Weights of a small transformer language model: rotary positions.
MLP neurons of a small language model. Each row is named by its layer, matrix (gate and up: input weights) and neuron, and shows model dimensions 48-143. Each number is 128 + 32 x the weight over its row's rms, rounded and kept within 0 to 255. Numbers have three digits each. A neuron's up and down rows have the sign that makes its largest values positive.
After each neuron's rows, "fires in" lists the words (lower case) most often at its 100 highest values on Wikipedia text that the model never trained on; "fires after" lists the tokens most often just before its 100 highest values on Wikipedia text that the model never trained on.

L5.gate396:167131167091159120091086174156133068132187146226107111125152153130105086171137144146097131056215127128130128090150166126174088187188135105122124151147136121074119140156110164139131171108145165154053114118121155137123137149124157089123143122150163168135154163118154140138125134205169107163
L5.up396:118154109123162130182086190193171100188163145170115158134139074090127135155095115138062145068178082158159119076130109124180099168163126142139127122102077129095132161194142128124111120215104177141049117145128155149078156160077147094107120129149141157118137142069070155120130092176152121134
fires in: "she", "worship", "her"
fires after: ".", ",", " W", "\n", " where", "H"

L3.gate694:142147147122122153126153138167122075109091121082174122145169138114154060187105123091177113158144163144164079098144110134083120169134100193213122142148103160121180097153138113104111134218129073039068124088117092134154146169116132167134127186108137106155085114136113098111121131121111175129
L3.up694:103132178136137142100111061171169106123143125099146172143131182217155156118141079107068149195125098130100129096177178101140152147096148178093183122101119147133146102117168185100157168081135142178141124106116123153174163130168128123148104104185113094126098107134152089145108142138112193136
fires in: "however", "but", "while", "though", "much", "yet"
fires after: ",", ".", "\n"

L15.gate632:125205125151136111124133124154081173070160139111090172098120096117082077099131119137139140111124154102111064129157069105138109136136126154167105108122089093128187143132197151126102057130177131149146123075190168094129163136157168083175155139156134087101119097162079143120140048096102155180
L15.up632:189136140151148126094094123123124109068059064121136107138107097123132096168155126117084130140157121130152135158092145145205127177150126094179137145100117181166157102113173154209121101092127112133100107116128037128101163134118134106127131093118132186067137150076088129087164148140146134142
fires in: "the", "s"
fires after: " as", " of", ",", " was", "'", " is"

L15.gate277:075143079107063092097145135175097087137117114045107147125156076089144226138129136097112104129072172167161099203119143158175096162152155190095101149122174158129111137104136107221139200087092101103147117156127127176147136127101136191080160142102098075111130193129176187095103076118165112080
L15.up277:109147070125132118143153190183139138174127182115128095181151147109122195034145127074141141140102094160148099104114114086138126107126195125137089114120101112150128151093145092136114166157081166177206096138127135128069130170127120112050148124150182121111139137132153130113168109096163104065
fires in: "on", "000", "of", "million", "among"
fires after: "0", "\n"

L15.gate82:140113141163098193166123144139114191155109183134130146109125144120164111154171114149143141117114166140153145134144087118143133117209139083131173149094121136149170055168067151162129108084157139135145147144141143111157081176072175083135050150175165141093142133113157075104077184113202169135
L15.up82:091097168120141100135171065113115130152155066122114135115079146078185174187076074133141133133088147141156085113116182122102169158205138132089176152152048141127139075132100127180076093117113112118125153132169130061141112126110158141093136164148078219176120128152109136117138098118130174170
fires in: "the", "succeeded", "preceded"
fires after: " of", ",", " Succeed", " Preced", " through"

L3.gate7:153187167116108095159094131147107127071148112101101197145085200137090154132157110085122168153172159137150122146153139169056155125109118129164147185135172081100149050141104124138107103080137164132066104202128110110153149086147114137149114097109193198102083128142132098163187125107085112131
L3.up7:139194107100171099151147142118079108177142124177160114118096091135096168123173143139097161057165170152157109143169036104081154125099125070154208126137156079121140084103072194146199095180157131087128094134143132140113139114168116121111128136094182110114106158163117152084179107182128108173
fires in: "11", "12", "114"
fires after: "1"

L15.gate435:078149118110141171152123144083164111118178106124160137123123076161096177120126078121125124133161128042151119157111167110093148171091148102103179083161156144163135137186149122135181128164155172154136161104157123100157150175125135141109128111142097091124161113096141137122090133108104106153
L15.up435:146169089165059132134120164158129114174162166060178165136114128147096079096137099131072144102124183115138152129096130106142134150185111153089155134170133130173076078155133111107158152142075166155113142130130109108124106142165097137084064083091099097120124114095125110090070079063149167141
fires in: "1", "10", "100", "11", "13", "12"
fires after: " ", "–"

L3.gate278:150155194123150129115102126127080163116148117079124150132167157137107159107163112137140141099155245083142136145125124126125055145142070175177147158088103177131110172168103123109122193111130080171146092181126115081143139113155162098157095171137109110061150168094179154196125166198161181141
L3.up278:082125107127116188104130116079120161053163124063122090117185176135117142121114142084099154084145134059140096119153143133095119150115135122126124110065094166099094144093132144165172160144178097118158094116074131102108095112073155142138125159096108058121146103075136145127160086188120178151
fires in: "also", "not", "now", "originally", "currently", "still"
fires after: " was", " is", " are", " were"

L5.gate375:104086188194090145146067103138184105102108109124103122090098085155117150111101100196157178052129132180148093143090131158128130136064131124129181096107195133130121162100076159073115108136120126161140097104180087092095082094178165126059170124057121089107111154109120137080222136077160145101
L5.up375:160137116071136142106133130104170163169142116109157078128161143155129118097156117169116130170128135130128131132133148114081068092132183129171094145046134099112132112089079164144137101055151094076164124149141147133161179055181103085059135118124115103119129086148110108094120076075104116133
fires in: "a", "his", "the", "an"
fires after: ".", " (", " \"", "\n", "/"

L5.gate642:134163182127072146160146160152114114075162155147160140136131077135040128167116130154123152172096186099124141090128106100142132151146147064112095118140190149097139163137095080132109119136093069114099129142076119162166120115144106130093068175100170122118122123088153161123153185140127129161
L5.up642:100075226151177129167150086166173184141097110147164142119125080134113116129106107081165133115130155109117178112252057134119145128134170130158176136139148102131122085113093105134113034141143145155144141110104106111183134090083078121042133106164175081177129197123060092090090105139162135142
fires in: "1", "100", "place", "11", "10", "15"
fires after: " ", "1", "F"

L5.gate261:103082149138132138153136182117143100127117098166167077142141141075108082129166197137111170126085081135125119170107155144193091142131169125131141155119121133132171123114116122086124150176104104131115099101206181105157062119114091182203124160119149156109163101095076165115131121179195122114
L5.up261:116097129117136162152082184185127084147162098196128139071139157089066098142099150167063169084089048120125083096116160133164121136120169083106108112130133106079160158084139128125130177121137150117113069093197134092154154137133114148145157108133129128068201107132093134106160131168185109125
fires in: "he", "lockheed"
fires after: ".", " where", ").", " Lock"

L4.gate415:105181131132110080145074119104198136114109093152125170090133112119096131103116119128138123105162160092150161146109112211142123176090155067130145116163073126084180137138101064091137171163128189106106181135105122090068101182050110130086136148139090199150107167164186143074122141135136126129
L4.up415:180164091087143105168095127115132116100096110117121178100101102093084136069096117101117116144117130168181142105133111190146126189114152077181123122175131120060146113122120095100116152109101195125118198108141147103103095133081048124075109147130104184121106143148179119112099161119140117124
fires in: "it", "which", "its"
fires after: ".", ",", " ("

L3.gate567:124135141122089147135096118138110108149152160159049074079111152144145093123171129079049103117147142125120199178117091046144139085127100139148125142137126172133079126135088092132181124128126180117082152124148172108106173145139126109149173128143171121185127166115158122091128145139124140135
L3.up567:118118122123128209134086085116147080151123149177146114113084100133156122127100145130163067136162179129115137136193088141173175136142172133103103120133123147145139097143083098071153157154152127133108118113100107117088093134133152128081143161121162087146124161110124137158155164057090099157
fires in: "2", "member", "22", "25", "20", "27"
fires after: " ", "_{", "^{", " a"

L15.gate256:130077074141137101075137102066077069086138142115172153206112095179136089174104121123143141117129117156120134114169090134092095146119039214071130182171164078135146145154136123136189109139104196120111126134121138096158125153149137141170117103168119130090083113082117164094115188146078109105
L15.up256:120092099102162182122142070142117096150133076174046177126098124134106094063111091109158047154113120087132176160124090079138106141091149058155124101103095149121148182115147132107114200160148143113167111134147116130139094125147109087118152172128122147094061140091112146126105161135161102139
fires in: "the", "from"
fires after: " and", ",", " to", " as", " were", " than"

L4.gate94:110110126144096142183086121137051099131180174143147097142100088139077181085109110137087163079098143112186132120145228164133146138125121153108165108119154169092125121168116143161126104117092092130172180083147176119096155130115136096148163153100095094145141172081152122093115082057128201105
L4.up94:122121115061123160156062116138080143076122146098142078114133107098131097096177103112105169111138128154182125108120154207103130082087096175099102089154165169132093151167163178099161058123119084139157100110155135192064162137065070109193153135123074110160094126114103119098143118098142181156
fires in: "0", "k"
fires after: " ", " (", "{", " \""

L19.gate409:151155147139116132149115157108095172140127125129100085167115098122152132136081110061143165097126116043169101139157074126080066096125140147132084134085186082149092090148078095131109125116147090178155104114127105098117164124193116102109100101199071043179103141103117124166109133135134138143
L19.up409:127166104088088131121089139048078146106157108165073102110183186193172117142112086139137150170085159129115128148119129149107108076087100064042124131176126097103102105095110125159143125094125089172106157169124124156115140073147150062052113129106181087178116143077136101087107084125137188181
fires in: "a", "one", "is"
fires after: "\n", ".", ",", " (", " played"

L11.gate651:132183142106125172208143131112157083185117167118083123120094108098118195102150124107163124139098122125105105145120163131090097115154156126113163154100077096090115174042109167151118197193152141112140133084146139107113174118128145143101164160137117105156096178160142100116160144050154092203
L11.up651:156122135151181132145129091170130127169092172107129171098092144106113132128142157126121078085172139079121047137128149136094130098153164146135145146123119175101188106098137164209126142171107142096198083140137100124140186105132166178083171082089085092154162158142110094132157114105072170199
fires in: "000", "00", "100", "0", "yawar"
fires after: "0", ".", ",", "-"

L4.gate376:168148138097194152083147131127127122103170143159059158106105149150120077110125165077147209112130114080111149100128129118159132150106109142117140176137098096156099127134058147153130091161112144132120139185149117141197114071179122135168135076140157132149102175114145086180111094117119135155
L4.up376:166181107104112103162092081171172103116117108162139099103120155136123074131119150108170145079187208101110146102130104099114121193093136144089127161071117130183161102088139157108174156134121129133157145136103108102111108115156070134119149096133111119069168134128157121090149071083119162149
fires in: "1996", "1990", "2000", "1992", "1994", "1995"
fires after: "9", "0", " "

L3.gate590:122165114166080153116172106118192132065142086101133139146057082114123106127104074120079128154149130160101159124125092099039084142150200100159130132116138103155140111104149141094182111140084124180064155136159112122156142106196138146091104179161080107178102135117129118095170082088192156159
L3.up590:099140079211154145075121086125112128059146081138122134137157089130084090137157101108094156114186157147121082119151127071114145175143171167143113130126095072068124095146124164159063074178113149128135114223151108148116124099168083138145115173107131100186120113085150157079136137121166137132
fires in: "100", "number", "00", "000"
fires after: "0", ".", " a", " the"

L7.gate533:146186125140121168106126064134162137166168176151139130118078158110115082147134148143124130135101128177161072148116121097159092093076149197112148158133188076121130089126120115143104167122081101122152135205155108119150132083133093134099167161181084058145157124145080120137142088075084107184
L7.up533:099111122127183127124081106102121109111156112139131179133150129154151072137121102116184078085135125154189128172112144187155120086126129188167178158163166074099086097137120115127161149128116086142183121161138141121119149132175137081159133103149080090128148141139140076121145112126127173158
fires in: "a", "one", "another", "other", "fellow"
fires after: "\n", ".", ","

L3.gate612:140143158123123120100150130108129141071153136145058092094105105160191106137151091137135151076070133150113094089128125126126089134159147102106067115150105153129145137079117150108117078172180138150143068121190186130138096106115136123108163050123116150130153124134171146118078115117102168106
L3.up612:101125130135141175109197161171135125086088133132106124094104184108164159123099150118068101104113170182121120142081099126136085159154133147116107113121101170125102165126143102119151064155158159158159171085188097133101135207167102097092142119148129175094157090112192158174087112153144201142
fires in: "1996", "1999", "1995", "1998", "1992", "1991"
fires after: "9"

L3.gate239:130120105132132092204191142176158157123121121176168141137098112102139097153171093173153130150202182118161128136171140075113129171091160204102124156102147100142079092150145114156126129106156096109159179106140129118154166126129173173153123108117129135153127166145144085105152075088109095142
L3.up239:118067135077077113146189120113186136057141045162168137157139108121151085167149159152151187134132203166131109144168124072116109100084129157101100140072135128213074030164140095127148111110185108128168148095112173152152093157134114186112191156155139135127204126143095089119122087130072137123
fires in: "but", "however", "yet", "though"
fires after: ",", "."

L16.gate361:126151164125128176113054059128134151165137146126206184167149140120206151093158145172117140119101127168150130128172125164107107097117154126141159163155104087070159151160110162132159124176104136107166105103173057061067119183124171076117123104190096125118110113117082137156082167153182138114
L16.up361:140095099191146130119153108157129064153101099168093083094147097145097100102121238126182125136125133137112169130099149193131103109138193115116139137140122110070128117137095090121139125137104170125135154143125150121147115201092176080137095088160116197116112144119114119112110146111143170161
fires in: "his", "one", "s", "all", "both", "their"
fires after: ".", " The", ",", "'", " the", " of"

L17.gate239:161149112146127107118125122118175117128104050127112146150150149154149140079106138114111114089118100149131123158107113070114069097143112147195130137153121091163125085146156126087164105070185141215142121126136139156140151126102098086112146117175147150176136101129162094123163153127084080084
L17.up239:124081190134105102112066157138125119131095148080172157122118112156141098100112175115104101120111129182163148151123065105075104117132186108128108138103101167174109106103152063165133151136145118100163137133100091148072094129113137105124120127099107082111136110130127095100098104062106126092
fires in: "an", "the", "university", "age", "some"
fires after: " in", " the", "In", " In", " A", " on"

L5.gate141:096130090098109186164099077127136101213120123166130071067152155101148186197121120216117109157146095176170128177147162081089104104118154185132128120114131132128144112089137144195135138084095102103056133135191156109163171167111099120147159129116100096121128081131164130110133174143195129115
L5.up141:149170152105106180187112080161189096153132096142161071073165157110139145135106103238106093146105120121160140166062152080094101110075161210128129214116158080108130094117153103162129158141167110103122173082138185093149171169118153133102119192106150061131112084109148117085176117142167115110
fires in: "he", "she"
fires after: ".", "\n"

L16.gate272:106180128182191107134139149126068130118163153178144153099119154096091064109159114153062087135121090077149162145154120156126130177133119100174113104117077114127125103135180098125173153154141160104156105073169113126113186155132111106142128141108161112116133117119169129114129164066133064135
L16.up272:188136103203148132136119176184096116090121119156110175182067139092117103119173143191098142155113088103123121119175117117099129183158130091177151135163117168164177117184133129079112117186135136168083123094154102055147138145165132124178167157133148161106150147130110117068151072077122151190
fires in: "the", "s"
fires after: ",", " is", " of", "'", " as", " was"

L5.gate377:178212172057131074124126119130105108173099115098127122148046126134087143126192102112134205157135162120090133114180089147047121138091095159126109093144150129130128134112087149106155105127072137122113145093110085120135095128172122109040136127118149160106157128174165114156125122122099107120
L5.up377:144149099084096103159066155126139066177102133182135127132129151125092166139040074130136158129140163160126152099118098187141082124119122123131105125097102120117137100101135159142176120156167150152180143161141121186183129122146164059112155111122095161134133119100094131202160104113135131108
fires in: "11", "21", "31", "114"
fires after: "1", "2", "3"

L3.gate672:135148165185127083175088192102128142133095102146097088133141125101166144115177101140198090101157126093201196144138166105141144115102159208149081111106113170146103142096190156125123141127080142140086094141143168058121136195150108148145111102140060095108149165147095109092147129118152141131
L3.up672:133110113057091184127093117082100159092084141094202127114143090101144168119137102116129146177071077162109141147055139101157088078000162146091125125181094111201181106138131087145128148127136124158150094130113141143107125125115112069141149098109133122092125145164138144123124135139100053100
fires in: "in", "on", "at", "office", "initiative"
fires after: "\n", " In", ".", " \"", "ship"

L9.gate519:128155164103064198164158148149132122152107084112087089081129167165111130182135126123138116133051135163155157094115127124141120066174148120115144097209114121147121126126077147060111144119108169163129142180131143108118092099164080152125145138113174111172117111145208092062149072163106173119
L9.up519:116184174143178089122126165135146123131162090158101127116135110150108130171133131084070110120127106146185108057124161099078037160139138159137161066141093116158134127095119135145044145134058086116172121079130078114103091156115110127173190121160080107127153067088114166095120117145103098124
fires in: "born", "early", "tribal", "mcneil"
fires after: " (", " was", "==", "tri", "N", ","